{"d_mlp": 2816, "beta1": 0.93, "decay_fraction": 0.321}
MLP neurons of a small language model. Each row is named by its layer, matrix (down: output weights) and neuron, and shows model dimensions 528-591. Each number is 50 + 10 x the weight over its row's rms, rounded and kept within 0 to 99.
Before each neuron's rows, "fires before" lists the tokens most often just after its 100 highest values on Wikipedia text that the model never trained on. A number after a token or word is its count.

fires before: " |" 35, "–" 11, "." 8, "″" 6, ";" 4
L5.down66:59 53 48 46 41 53 48 45 43 51 49 40 83 42 77 69 43 45 55 64 64 48 32 43 43 42 55 47 73 46 56 62 51 52 42 46 49 46 52 45 51 51 43 71 47 57 54 52 63 65 39 54 51 34 38 60 60 62 56 31 34 59 67 75

fires before: "," 44, " and" 27
L5.down1782:44 46 40 55 50 60 54 62 53 63 55 53 54 48 55 38 53 36 47 57 53 48 72 43 75 45 44 62 49 42 47 37 46 53 55 59 51 41 48 61 46 52 29 45 54 34 66 51 42 59 46 34 49 48 50 46 54 44 55 48 49 48 22 68

fires before: "s" 86
L5.down1705:47 37 34 48 54 54 58 50 52 45 74 59 52 29 47 44 45 48 49 57 49 54 51 40 46 52 50 65 48 44 76 61 57 74 73 44 57 52 67 49 52 39 46 50 43 39 50 44 57 50 51 41 57 51 41 47 61 38 55 49 66 56 55 59

fires before: "0" 36, "1" 25, "2" 10, "3" 7, "5" 4
L5.down1156:39 48 39 45 53 66 46 32 55 54 50 58 63 60 50 66 39 57 53 54 51 47 45 43 44 59 50 52 63 60 51 65 74 47 48 44 37 52 39 62 34 48 50 54 42 35 58 45 45 51 39 63 47 60 54 37 62 56 49 64 46 82 34 38

fires before: "1" 16, "2" 12, "5" 7, "8" 6, "4" 6, " million" 5
L5.down729:42 54 44 46 36 52 61 54 51 44 41 55 31 58 39 46 30 51 69 48 62 40 56 68 78 57 51 46 48 39 69 51 45 54 23 59 45 58 51 66 71 40 54 52 56 54 42 37 46 49 50 58 53 48 43 29 60 58 55 47 48 36 49 51

fires before: "\n" 72
L5.down2478:45 64 48 44 47 57 39 55 42 63 59 64 50 39 46 55 35 41 50 40 49 52 39 39 56 62 52 60 60 43 57 38 55 41 62 49 52 52 65 41 43 31 64 69 56 55 61 43 48 46 56 52 55 49 47 47 38 68 63 34 58 38 41 22

fires before: "-" 39, "|" 12, "\n" 5
L5.down1008:57 51 36 65 61 50 39 56 54 45 60 75 42 62 63 47 66 48 51 53 50 29 47 37 47 42 49 36 51 52 49 64 50 53 49 51 51 53 64 64 59 49 38 70 47 45 58 49 61 42 47 39 25 48 41 55 49 42 34 57 45 50 61 50

fires before: "0" 59, "2" 30, "9" 8
L5.down2529:63 57 54 45 54 54 58 57 47 33 44 54 46 65 42 46 62 43 47 53 48 73 53 55 52 55 55 37 55 31 45 55 52 56 60 50 44 44 47 36 46 30 45 72 76 23 37 48 42 59 31 63 42 51 49 48 54 55 50 48 47 46 78 57

fires before: "9" 90
L5.down2112:51 49 50 54 47 66 58 51 55 39 44 54 50 59 42 44 47 44 40 45 50 39 53 56 58 39 43 55 49 62 76 55 52 44 61 70 51 63 59 56 50 65 60 39 52 44 40 54 30 59 24 38 29 69 44 45 46 46 56 44 33 49 47 44

fires before: "2" 29, "1" 24, "9" 10, " the" 7, "5" 4
L5.down35:41 61 37 54 47 50 64 47 35 49 53 52 42 47 41 61 47 46 48 65 49 57 37 49 37 44 53 51 65 41 52 49 62 36 67 45 42 40 49 50 59 75 55 74 44 37 42 45 55 50 50 64 60 47 36 50 48 29 48 64 51 38 59 49

fires before: "." 21, "," 20, " and" 9, " in" 4
L5.down1441:45 78 45 43 48 40 40 55 60 22 50 45 64 44 57 47 32 54 59 46 42 55 54 46 48 30 50 65 54 40 47 50 44 54 44 51 50 48 39 47 41 62 32 56 28 58 56 53 38 41 48 61 49 47 52 56 49 54 62 35 66 48 49 60

fires before: "9" 29, "8" 14, "1" 11, "2" 10, "7" 9, "5" 9
L5.down353:51 60 67 63 65 62 34 33 72 50 63 49 55 58 61 48 37 54 47 43 50 34 48 58 54 35 35 58 46 48 54 38 45 38 48 57 47 56 48 46 67 27 49 57 71 40 50 36 63 42 50 53 57 54 46 60 70 21 48 55 31 25 56 61

fires before: " |" 31, "." 19, "2" 7, "0" 6
L5.down628:48 51 54 57 38 36 59 48 57 48 43 38 55 42 38 66 56 47 33 49 44 51 48 49 49 50 42 55 69 57 50 44 48 62 40 42 63 59 41 43 57 52 68 50 41 51 56 48 32 51 26 59 48 46 56 69 56 61 53 37 53 49 41 42

fires before: "\n" 27, " |" 26
L5.down1211:57 49 62 71 53 34 54 51 43 61 48 49 65 43 48 63 30 54 58 36 69 52 48 40 54 51 49 59 58 47 49 66 65 45 60 59 52 42 52 38 40 49 72 38 66 63 46 58 46 52 48 50 33 36 56 46 52 63 42 33 62 47 46 28

fires before: " |" 29, " " 24, "–" 5, "1" 4
L5.down169:55 42 65 39 51 42 32 52 53 72 43 49 57 49 54 63 36 41 50 73 63 56 40 49 63 42 70 53 42 62 34 42 40 48 60 41 31 47 65 51 38 56 52 50 43 51 44 49 59 49 56 65 54 51 41 53 39 63 55 46 71 49 58 33

fires before: "." 26, "," 16, " in" 12, " and" 4
L5.down1578:59 46 48 56 57 41 57 54 65 32 53 49 59 44 63 45 40 49 46 61 65 25 40 40 45 68 73 51 58 59 53 51 57 49 51 54 50 59 54 81 45 43 38 39 44 54 57 32 45 46 38 61 50 51 62 69 64 51 52 69 68 60 56 44

fires before: "0" 36, "1" 13, "2" 11, "th" 4
L5.down1146:60 44 42 41 39 57 44 56 50 41 48 64 53 46 54 48 41 56 36 42 56 49 56 46 48 43 43 60 48 59 30 47 47 54 69 66 54 62 38 50 57 43 51 59 45 32 64 51 64 61 45 24 59 59 71 48 58 49 43 40 51 47 52 52

fires before: "0" 27, "1" 14, "3" 10, "2" 10, "4" 8, "6" 7
L5.down1047:58 50 57 41 35 56 54 46 52 53 60 47 52 57 67 42 57 65 51 43 47 51 38 57 40 40 70 47 45 49 40 56 39 43 45 46 42 32 40 41 59 57 56 61 34 47 61 65 58 54 46 35 48 42 57 54 39 53 66 46 46 42 51 41

fires before: "s" 55, "2" 4, "3" 4
L5.down1734:60 58 46 44 33 42 58 53 53 64 57 51 46 63 41 43 44 46 50 37 61 48 43 36 36 50 34 48 44 65 59 59 49 43 70 34 36 62 32 49 55 66 48 61 42 54 64 50 49 55 54 53 40 45 54 66 35 55 63 60 34 47 62 54

fires before: " |" 35, " (" 15, "–" 11, ")" 4
L5.down663:50 49 54 39 52 68 55 40 45 41 56 59 33 42 51 53 75 38 70 64 53 59 44 48 46 62 44 61 43 52 51 73 55 45 58 52 32 26 61 61 45 29 57 56 46 46 42 46 54 61 35 54 58 60 65 55 66 33 50 54 54 56 40 45

fires before: "2" 22, "1" 19, "0" 14, "9" 8, "-" 4
L5.down592:60 54 36 43 62 57 58 69 47 46 32 44 48 50 52 58 38 43 43 40 57 41 54 45 46 60 41 46 48 54 79 51 35 75 47 49 59 56 51 39 57 45 44 52 43 44 40 43 49 46 33 61 54 56 34 40 54 51 47 49 68 54 35 46

fires before: "9" 56, "0" 11, "2" 5, "5" 5, "7" 4, "4" 4
L5.down1883:38 46 50 51 46 56 43 40 59 70 49 36 49 64 49 37 31 32 42 48 64 54 44 36 61 46 44 63 52 56 58 67 50 53 43 48 41 46 39 44 68 46 44 61 57 45 51 55 50 38 36 53 50 45 41 54 38 57 50 52 52 41 46 34

fires before: "." 42, "," 9, " (" 5, " and" 5, ";" 4, " of" 4
L5.down2807:44 59 52 51 58 41 32 40 47 55 47 40 59 37 48 47 43 50 48 53 50 32 49 71 62 35 55 50 40 26 54 72 59 57 61 53 50 37 52 70 55 62 50 57 38 66 51 34 30 50 45 56 74 40 44 41 59 27 59 55 46 57 43 68

fires before: "\n" 60, "." 7, "," 6
L5.down33:47 60 48 54 55 64 37 39 39 48 51 41 48 39 63 54 51 43 46 40 46 48 36 56 40 43 59 53 52 47 36 54 55 65 71 52 44 52 42 67 38 52 58 54 51 57 43 52 40 37 49 71 53 59 53 54 39 46 71 56 58 46 51 55

fires before: "===" 18, "1" 15, "==" 10, "2" 10, "•" 6, "|" 4
L5.down664:29 63 42 37 53 54 63 47 61 57 53 37 58 54 57 63 61 37 52 47 46 45 56 52 59 46 58 63 65 40 43 58 55 58 31 41 57 56 47 42 40 39 30 56 47 49 49 60 54 32 40 33 22 49 47 47 39 57 50 70 53 49 60 51

fires before: "." 36, "," 13, " in" 6, " to" 5, "\"" 4
L5.down1598:29 43 62 49 55 41 33 59 45 55 56 48 54 48 64 46 37 68 42 32 61 47 54 63 51 36 51 52 61 46 52 41 41 56 50 44 64 56 47 54 64 49 38 34 50 31 46 56 58 54 48 60 40 60 33 51 36 46 48 46 55 46 44 56

fires before: " |" 24, " " 18, "6" 10, "–" 10, "3" 6, "4" 5
L5.down1834:63 46 75 48 36 30 44 44 32 38 67 51 62 56 38 43 37 47 53 52 62 64 56 48 55 53 34 41 47 38 54 43 73 35 61 63 40 62 46 41 57 53 49 42 61 66 56 70 59 38 55 48 63 56 39 35 27 57 38 43 45 45 44 55

fires before: "\n" 55, "2" 4
L5.down474:56 48 45 39 53 57 69 62 62 39 53 53 23 66 31 51 48 49 59 41 31 38 48 59 55 53 46 77 48 57 52 44 59 49 49 78 40 37 48 61 41 48 62 45 47 54 51 68 44 55 47 55 29 59 52 56 37 60 26 54 40 51 63 58

fires before: "," 42, " is" 5, " was" 5
L5.down1055:53 47 65 52 51 52 42 55 47 46 65 54 63 49 60 61 51 54 71 56 45 33 33 52 37 39 35 57 52 46 54 42 66 58 61 75 63 47 59 46 38 65 60 56 53 39 50 65 50 61 44 45 48 50 29 60 53 57 50 52 30 53 59 46

fires before: " that" 53, " the" 9, "," 6, " they" 5, " he" 4, " to" 4
L5.down1364:65 46 52 47 57 63 56 38 55 37 50 59 46 76 56 47 44 75 52 36 50 71 49 40 42 42 43 58 60 51 43 45 55 40 36 41 33 34 62 50 50 57 44 32 65 43 51 57 38 58 49 54 53 49 35 43 53 37 69 48 43 58 40 57

fires before: "\n" 45, " " 22, "," 6, " |" 6
L5.down2447:50 37 44 43 52 56 36 51 49 42 65 29 52 42 65 39 38 37 56 54 51 37 36 59 54 55 49 62 46 34 36 52 47 65 49 59 49 59 53 46 47 43 57 74 62 59 54 50 47 47 60 53 47 52 50 54 46 51 69 40 72 43 48 57

fires before: "0" 31, "s" 27
L5.down362:45 50 58 48 53 45 53 47 56 55 40 42 34 39 48 54 41 40 32 62 55 50 52 55 67 64 50 40 57 51 47 50 33 42 51 52 34 47 64 45 51 60 57 47 62 64 47 61 48 47 38 55 61 48 71 56 33 30 20 62 43 43 44 48

fires before: " |" 26, "." 14, " of" 7, " to" 5, " " 4
L5.down1253:25 65 58 61 56 59 62 53 45 58 55 57 51 34 37 62 49 62 48 46 27 45 37 69 41 53 46 51 58 64 32 54 37 52 55 50 45 52 65 66 40 54 48 47 43 73 42 60 53 38 49 58 43 41 63 45 48 42 51 63 29 54 63 53

fires before: "1" 33, "0" 29, "9" 25, "2" 13
L5.down2624:47 44 48 29 39 72 52 52 56 44 55 62 64 61 26 53 48 52 44 55 56 59 53 43 55 62 45 48 38 70 79 52 28 63 68 57 50 51 44 53 57 44 54 51 32 53 49 38 53 61 45 46 50 50 59 44 58 24 47 47 47 59 51 50

fires before: "1" 32, "2" 26, "0" 9, " " 6
L5.down905:40 27 38 46 58 66 44 55 47 57 44 66 35 30 47 55 48 66 63 37 59 76 52 41 45 60 64 56 54 35 29 66 38 36 59 36 29 33 44 56 43 48 34 52 39 54 54 51 49 56 50 44 51 49 57 40 48 62 40 57 53 59 41 50

fires before: " " 32, "s" 12, " the" 12, " to" 8, "1" 5
L5.down381:64 41 47 62 43 37 44 48 56 51 41 63 49 57 54 69 40 46 48 37 44 48 48 51 70 50 64 43 49 46 48 48 37 58 60 60 58 63 63 47 49 70 61 58 66 69 66 62 27 61 55 55 52 41 49 38 69 59 53 30 46 53 65 57

fires before: "9" 15, "1" 14, "th" 9, "7" 8, "6" 8, "8" 8
L5.down2417:60 35 32 55 53 47 47 54 63 58 32 60 43 43 50 49 43 51 50 65 50 55 47 66 59 43 50 35 38 56 44 44 44 55 64 43 66 58 48 50 62 58 42 44 57 54 43 45 42 53 70 44 43 35 59 53 49 50 54 47 49 43 52 46

fires before: " of" 49, "9" 15, "-" 6
L5.down1465:61 55 40 44 51 59 64 35 62 49 40 53 69 53 45 52 50 40 48 51 46 57 33 37 53 49 51 56 52 51 65 43 56 59 71 50 39 49 39 56 54 55 66 43 50 57 44 43 51 31 32 48 64 36 51 46 52 50 48 58 47 46 66 41

fires before: " the" 25, " to" 15, " by" 6, " with" 4
L5.down1604:40 42 59 54 37 37 46 49 64 58 38 43 59 66 35 52 54 53 36 50 38 43 41 53 51 52 30 37 44 48 40 58 49 49 53 56 48 62 62 40 54 51 47 42 51 26 39 50 55 48 51 63 55 58 37 54 36 45 53 38 30 42 41 34

fires before: "0" 30, "1" 23, "–" 23, "2" 10, " |" 6
L5.down2811:53 41 33 52 46 40 68 51 30 46 50 45 45 35 43 54 43 59 56 48 39 34 50 50 54 62 68 53 56 52 51 70 52 35 39 38 66 54 58 44 57 41 56 53 49 49 48 53 30 47 45 49 60 53 57 47 50 67 37 52 31 66 45 42

fires before: "." 59
L5.down1004:44 62 48 53 57 48 40 55 50 52 61 42 49 32 48 36 69 56 55 51 38 45 53 55 50 42 50 46 36 25 44 22 55 53 45 45 46 35 56 41 45 36 25 52 51 37 63 47 72 47 63 59 40 42 29 55 44 41 63 52 55 63 38 52

fires before: " States" 46, "ines" 4, " Kingdom" 4
L5.down1974:61 42 41 55 61 39 48 44 66 43 49 50 57 52 61 46 55 42 29 66 27 38 65 64 53 52 53 46 35 44 57 52 41 44 36 56 37 43 48 51 29 55 38 49 37 52 37 63 42 49 63 48 43 49 56 51 52 43 56 57 52 57 67 38

fires before: "s" 42, " to" 8
L5.down1665:34 59 52 49 42 61 56 61 48 51 20 56 50 59 55 42 59 62 51 50 66 53 51 46 69 46 35 38 57 38 38 40 42 49 50 52 66 47 32 62 54 58 42 41 41 55 65 51 45 50 56 45 64 72 52 52 50 55 52 61 22 63 38 59

fires before: " " 54
L5.down899:35 51 47 50 34 48 49 47 65 41 55 57 45 43 66 55 47 37 59 48 43 63 53 34 27 49 59 72 52 50 44 53 56 56 35 46 63 38 55 50 45 56 63 58 48 49 61 61 44 41 60 42 47 34 57 49 54 52 42 60 31 41 66 47

fires before: "0" 62, "2" 20, "1" 6
L5.down817:46 26 43 47 61 53 68 54 32 30 42 56 56 26 61 36 57 49 46 44 67 46 54 42 60 58 50 51 40 48 40 50 42 41 54 57 51 60 48 60 51 59 53 44 54 71 49 59 66 54 57 54 46 31 51 54 50 59 54 43 47 61 58 44

fires before: "1" 51, "2" 36
L5.down965:57 46 43 52 42 67 53 51 41 39 50 40 59 61 45 40 47 35 42 60 59 49 59 53 49 39 32 65 66 55 38 74 55 38 54 54 38 54 43 44 45 47 48 54 49 82 36 51 50 55 45 61 53 44 58 38 44 59 41 60 55 55 60 57

fires before: " " 40, "," 16, " of" 5, " |" 4
L5.down523:37 47 47 54 54 36 55 65 46 57 53 53 57 54 26 42 48 45 48 52 43 49 46 44 44 45 59 62 51 39 46 59 44 45 44 52 40 46 42 35 48 32 53 65 53 33 45 60 38 42 43 55 49 52 53 61 65 43 47 69 58 57 59 48

fires before: "\n" 65, " " 12
L5.down1320:46 60 54 58 54 53 50 47 48 59 54 66 58 56 56 46 44 34 54 47 59 48 32 49 46 45 37 58 53 49 36 53 42 55 49 67 52 59 47 47 51 70 60 65 45 50 42 50 51 66 34 46 57 63 48 63 52 41 47 44 52 45 38 44

fires before: "2" 21, "1" 18, " " 8, "3" 7, "s" 4
L5.down659:37 38 50 71 43 46 60 64 60 43 51 59 50 39 59 64 38 34 40 44 70 50 49 38 53 54 42 50 50 50 50 32 44 50 62 59 71 67 52 40 49 49 40 53 35 36 41 61 37 47 50 53 59 52 33 37 60 37 43 42 52 52 53 28

fires before: "-" 66, "\n" 5, "|" 5, "Z" 4
L5.down230:49 53 36 45 69 59 57 49 48 41 51 51 41 51 38 39 45 46 50 63 55 45 39 62 54 51 62 43 73 57 65 34 56 41 57 33 52 38 60 56 68 50 43 50 58 54 52 40 39 38 44 49 44 52 55 55 49 23 37 32 36 48 64 65

fires before: "\n" 73, " " 6
L5.down251:49 41 40 70 46 73 64 58 44 44 55 46 57 56 39 61 44 41 48 50 45 75 59 53 49 46 40 43 71 49 57 58 34 51 65 30 56 50 43 64 55 35 31 44 46 47 44 28 49 44 57 49 49 62 39 64 58 53 57 61 55 47 63 29

fires before: "|" 44, "\n" 12, "-" 11, "2" 4
L5.down1160:45 67 32 46 53 41 50 55 51 46 59 63 61 36 47 41 63 53 42 42 42 62 34 55 65 43 43 24 56 52 46 55 50 75 46 64 49 45 75 42 64 48 74 60 61 51 52 52 53 49 51 54 40 42 39 48 48 59 51 43 46 56 47 51

fires before: "1" 20, "0" 16, "9" 15, "2" 14, " " 11
L5.down23:45 55 68 42 40 56 43 64 39 28 60 40 38 63 30 30 68 46 51 45 58 61 51 37 45 45 35 50 53 54 63 59 25 43 57 49 41 57 64 58 37 51 49 59 57 62 58 65 49 47 37 53 43 29 48 32 51 53 60 53 49 61 42 51

fires before: " " 42, " century" 9, " |" 8, " of" 5
L5.down2536:47 43 50 58 40 51 61 58 58 71 50 55 44 50 49 51 60 39 43 52 50 58 52 37 63 50 45 56 54 47 55 37 45 48 62 52 43 49 82 61 47 45 51 41 58 56 55 38 48 38 41 63 35 62 67 39 50 35 49 61 43 51 52 51

fires before: "," 55, " the" 8
L5.down987:50 44 37 57 47 59 54 41 60 54 49 49 56 32 53 47 55 50 40 50 56 49 53 31 51 25 62 57 38 49 39 52 51 64 29 59 56 41 54 50 60 60 40 46 33 39 50 62 39 51 50 48 57 58 59 56 60 26 55 49 50 56 50 53

fires before: "0" 16, " the" 14, "th" 10, "4" 6, "8" 5
L5.down2127:54 55 54 51 41 62 61 40 42 42 51 55 52 52 68 52 70 63 55 60 45 53 56 52 39 48 60 32 61 41 42 52 52 45 32 39 35 55 55 52 56 58 42 42 41 52 61 43 42 52 41 27 60 43 53 39 50 54 38 52 54 56 48 60

fires before: "2" 30, "9" 23, "1" 21
L5.down504:51 42 49 40 65 52 51 44 59 44 46 53 60 50 50 58 51 47 35 59 60 61 44 38 48 62 22 48 57 61 49 55 51 32 62 66 40 30 53 37 48 54 48 43 51 49 48 64 51 50 56 44 38 41 34 55 50 66 49 58 45 51 31 40

fires before: "," 65, " in" 4
L5.down203:43 41 47 55 53 58 74 63 50 51 46 52 56 55 49 58 49 47 45 46 63 40 68 49 60 33 46 37 52 33 49 41 47 40 57 47 47 42 50 57 68 62 33 30 56 59 68 37 44 64 57 44 53 51 50 60 37 41 50 45 62 47 35 47

fires before: " |" 90, "\n" 5
L5.down1506:54 39 44 59 49 57 46 55 35 50 53 49 67 53 46 58 30 50 64 32 56 39 39 45 37 68 50 45 37 49 39 47 37 52 76 38 58 39 50 46 36 60 59 52 59 39 47 50 46 26 56 50 42 33 42 48 59 52 44 53 65 45 39 61

fires before: " " 31, "2" 15, "N" 14, "1" 5
L5.down1091:50 62 54 50 53 65 63 40 61 53 40 41 66 48 56 44 55 51 42 61 50 41 48 45 64 55 29 48 52 57 65 45 38 66 31 50 58 40 47 43 46 44 21 41 48 46 46 51 55 64 47 75 34 63 39 51 53 53 46 55 64 52 59 34

fires before: "0" 26, "8" 11, "5" 9, "9" 9, "7" 7, "6" 4
L5.down2300:44 48 51 26 52 55 48 46 39 52 52 60 65 58 59 54 38 46 33 36 60 40 41 65 63 30 55 39 55 59 48 52 64 66 48 57 55 68 45 63 42 44 35 36 62 68 31 30 54 43 55 52 42 44 41 32 64 52 54 55 45 42 41 54

fires before: "," 81, " the" 5
L5.down1643:57 43 58 54 54 45 50 50 75 37 73 48 61 65 46 55 54 50 39 52 44 49 24 37 56 34 53 55 55 63 51 39 54 54 38 64 61 49 69 38 45 62 43 37 47 46 60 43 60 36 49 43 47 52 57 66 55 49 47 39 48 47 52 61

fires before: "2" 35, "1" 26, "0" 19, "9" 10
L5.down1217:50 54 48 47 57 59 58 46 57 50 42 56 46 55 51 57 56 48 59 52 43 67 45 50 44 58 47 38 50 62 48 62 33 50 53 33 51 69 34 39 57 32 35 61 55 63 46 41 51 34 64 50 40 48 63 41 52 47 60 46 62 56 61 69

fires before: "\n" 72, " States" 5
L5.down736:25 47 38 62 59 51 40 54 44 48 54 45 56 47 48 43 44 31 28 34 68 52 26 57 42 50 43 50 51 40 39 58 57 49 39 63 38 33 55 41 41 46 52 33 42 47 47 55 71 51 59 52 57 50 47 32 53 44 56 48 44 51 61 67

fires before: " " 66, " War" 4
L5.down1315:56 61 46 44 71 51 51 57 55 55 65 44 49 39 49 40 55 47 44 29 48 47 45 62 39 45 62 55 47 45 46 52 58 80 70 47 54 68 47 35 79 52 61 54 42 59 57 52 49 54 36 32 54 48 59 51 39 54 54 30 31 29 73 63

fires before: " " 42, "," 17, "." 8, " and" 4
L5.down1548:41 38 54 45 45 48 58 68 48 51 43 35 55 48 40 68 63 42 54 46 56 63 42 44 42 48 57 59 34 44 47 71 46 51 47 45 31 50 51 63 45 42 53 59 42 42 56 50 41 42 57 44 49 51 65 41 58 50 47 55 49 50 52 52

fires before: " |" 78
L5.down2673:44 40 33 54 62 57 41 46 56 53 60 54 66 47 39 47 30 47 53 42 67 37 31 65 50 46 38 41 40 52 58 53 45 55 37 66 62 62 46 22 56 55 62 43 53 38 60 44 63 49 60 33 46 43 40 61 47 81 58 52 45 61 44 63

fires before: "," 44, " and" 23
L5.down2274:53 48 52 58 52 64 43 51 48 47 65 41 39 48 63 46 64 45 34 53 65 38 57 46 62 39 61 39 40 43 72 50 63 48 34 48 49 44 59 34 52 72 50 68 41 48 56 57 66 59 59 50 59 40 50 36 57 35 56 55 43 46 64 57

fires before: "0" 59, "," 4
L5.down1827:39 48 45 44 50 42 69 30 54 57 33 46 35 58 39 59 55 45 53 62 47 50 57 36 53 51 53 54 34 50 57 30 38 34 46 63 58 47 46 45 50 51 42 38 63 50 53 44 57 54 53 64 57 36 51 43 43 55 50 44 55 58 45 49

fires before: "1" 41, "2" 31
L5.down2680:40 52 55 51 46 46 50 63 65 38 53 46 39 48 43 51 55 64 55 37 62 50 49 46 50 58 56 60 42 58 40 43 34 62 52 39 53 30 56 60 46 62 35 52 59 72 69 44 76 73 41 57 49 39 60 45 42 47 56 48 42 65 41 51

fires before: "," 30, "1" 15, " |" 11, "2" 8, "6" 6
L5.down752:53 46 59 72 48 33 40 69 65 54 64 46 22 63 38 55 35 59 61 55 37 38 56 41 57 42 51 44 35 29 33 45 61 51 45 50 56 53 61 50 72 47 52 45 73 35 78 59 51 40 53 64 59 49 33 50 42 62 69 54 65 45 52 42

fires before: " " 36, "\n" 18
L5.down299:30 57 59 65 56 63 47 63 51 56 38 44 53 53 57 56 53 48 55 66 69 37 51 49 52 40 38 39 55 60 62 61 48 49 63 43 40 27 45 59 49 57 51 41 49 54 40 36 49 45 61 49 42 48 54 64 42 52 68 54 53 38 62 51

fires before: " " 80, "," 4
L5.down802:62 57 47 51 52 62 34 55 40 56 43 50 28 50 41 52 56 48 56 37 68 62 47 47 50 42 45 41 50 37 41 47 52 36 56 30 59 50 53 46 52 51 43 40 39 56 48 39 36 50 49 57 39 44 64 43 55 44 61 46 49 52 59 50

fires before: "0" 16, "5" 13, "4" 10, "9" 10, "6" 7, "7" 7
L5.down2500:55 43 63 55 48 47 52 52 71 47 65 55 59 56 54 45 52 46 31 54 52 59 57 51 67 53 52 38 37 48 40 50 50 52 83 62 47 48 53 41 54 67 46 55 45 64 64 50 51 43 51 70 40 54 68 47 45 55 45 53 45 35 34 28

fires before: "2" 29, "1" 19, " |" 14, "3" 5, "5" 4
L5.down2083:41 44 31 71 54 26 62 29 41 46 43 65 59 38 37 41 52 45 48 57 52 58 26 44 45 33 55 29 47 57 39 38 56 65 51 56 38 62 48 44 52 55 63 40 52 34 57 52 58 61 49 69 48 50 33 67 61 70 54 53 46 48 68 41

fires before: "2" 35, "1" 28, "3" 10, "7" 7
L5.down842:60 51 29 52 48 48 42 33 51 63 69 48 38 49 46 44 63 39 41 60 42 54 71 53 17 63 35 44 51 55 57 56 48 60 57 58 70 54 48 48 61 61 63 57 60 41 40 61 61 54 62 55 27 64 69 49 37 52 51 43 62 47 62 52

fires before: "0" 75, "6" 4
L5.down1899:60 60 60 58 53 48 51 63 42 41 58 62 39 43 53 44 44 56 57 46 48 60 48 51 46 53 52 32 49 46 41 53 48 54 51 33 48 39 51 44 54 63 56 48 43 57 45 59 51 54 48 65 25 59 49 52 39 51 52 27 43 39 48 65

fires before: " |" 49, "%" 4
L5.down441:43 47 50 55 37 41 65 54 35 64 66 39 51 65 52 45 61 61 36 44 52 48 42 44 65 39 55 33 46 60 48 60 54 58 63 46 43 47 37 48 60 68 37 57 63 65 51 67 52 43 40 45 52 30 42 57 47 43 48 48 61 46 58 47

fires before: "\n" 51, " |" 19, " " 17
L5.down265:48 46 49 75 33 56 55 49 67 50 30 52 60 56 49 43 40 57 54 43 48 52 52 43 42 41 37 50 52 30 45 43 53 35 46 47 42 47 49 42 57 56 50 36 46 31 63 57 48 58 64 44 44 48 30 39 47 45 47 52 47 40 58 65

fires before: "1" 34, "2" 20, "5" 8, "3" 6, "6" 6
L5.down1750:45 53 78 33 58 42 46 59 53 52 62 47 52 48 44 51 51 49 60 73 48 43 34 50 41 53 47 51 56 42 49 41 51 60 56 51 44 59 59 66 55 51 68 45 56 39 52 50 58 48 54 36 63 29 44 33 46 32 46 39 57 30 79 55